python train.py --intermediate_size=2560 --positions="rope" --parallel_block=true --init_std_o=0.0105 --beta1=0.95 --final_lr_fraction=0.05 --batch_tokens=[32768, 65536, 131072] --doc_mask=true
MLP neurons of a small language model. Each row is named by its layer, matrix (up: input weights) and neuron, and shows model dimensions 240-303. Each number is 50 + 10 x the weight over its row's rms, rounded and kept within 0 to 99.
After each neuron's rows, "fires on" lists the tokens most often at its 100 highest values on Wikipedia text that the model never trained on.

L7.up916:40 38 47 27 72 54 47 52 55 45 58 40 50 40 46 51 48 28 63 52 47 49 78 43 44 33 55 55 49 42 58 31 40 38 49 64 53 75 57 61 37 59 61 52 57 44 35 70 45 51 72 49 46 46 50 46 50 59 41 53 48 41 59 61
fires on: " \"", " Z", "[", " "

L7.up1417:55 59 52 40 51 67 59 41 34 46 49 37 50 63 51 68 66 47 57 51 58 55 59 48 57 52 40 46 48 46 61 37 60 59 55 40 70 61 68 55 49 34 25 47 55 48 43 43 32 50 53 39 54 41 48 48 50 42 54 60 42 55 64 44
fires on: " for", " H", " D", " over", "b", " J"

L7.up1283:53 42 62 33 62 48 59 37 47 53 65 36 40 55 42 43 58 45 61 53 68 46 52 52 63 51 32 52 60 45 56 48 79 56 54 45 49 46 49 56 37 60 59 63 58 39 59 59 51 40 42 54 23 67 52 50 42 41 52 50 38 70 56 40
fires on: "-", " to", " can", "25", " 30"

L7.up153:42 42 47 58 50 40 45 37 45 58 45 46 57 45 62 42 50 39 53 63 52 51 54 36 47 30 63 48 52 37 51 49 37 43 44 48 38 50 54 51 50 55 37 65 44 38 44 33 37 73 44 67 47 45 61 27 34 54 63 64 61 54 40 51
fires on: " and", " in", " with", " from", "ed"

L7.up152:64 47 46 60 55 53 60 49 58 48 44 43 37 70 45 46 35 51 62 53 63 62 47 46 37 39 36 64 37 67 70 54 52 39 56 52 36 42 51 43 75 29 58 53 51 40 63 49 66 32 54 53 44 66 50 56 55 50 51 65 44 55 50 60
fires on: " S", " G", " N", " M", " D"

L7.up2027:60 56 51 57 62 48 37 64 56 43 48 43 36 53 40 62 61 41 53 60 60 38 44 51 44 58 46 54 34 56 43 48 53 56 50 45 49 58 53 67 56 44 33 33 55 60 50 44 38 53 41 29 35 39 62 48 38 42 50 39 63 49 44 50
fires on: "-", " ph", " an", "\\", " ("

L7.up383:37 32 47 56 58 48 50 62 53 46 52 54 49 49 50 43 56 77 31 54 49 45 60 61 45 45 46 31 55 54 43 33 57 53 55 60 41 35 42 42 53 55 50 55 48 39 59 52 52 43 44 49 32 67 57 38 37 59 61 35 42 39 54 52
fires on: " not", " f", " to", " I", "'t"

L7.up223:35 50 31 52 66 31 46 50 49 40 35 51 51 44 63 63 54 60 42 49 65 48 50 47 58 45 49 36 41 54 58 41 65 60 32 47 52 54 51 23 59 49 59 44 47 58 48 53 47 43 35 44 57 43 31 39 54 41 48 26 53 51 56 42
fires on: " \"", " S", " (", " M", " to"

L7.up1000:62 47 43 42 52 48 42 34 42 57 52 64 51 60 53 41 62 44 75 46 61 54 59 51 43 35 45 52 44 49 53 48 39 58 50 51 64 50 54 56 43 54 52 66 53 56 62 57 48 41 52 51 35 48 32 37 53 55 57 49 33 42 61 67
fires on: "-", " Al", " d", " is", " |"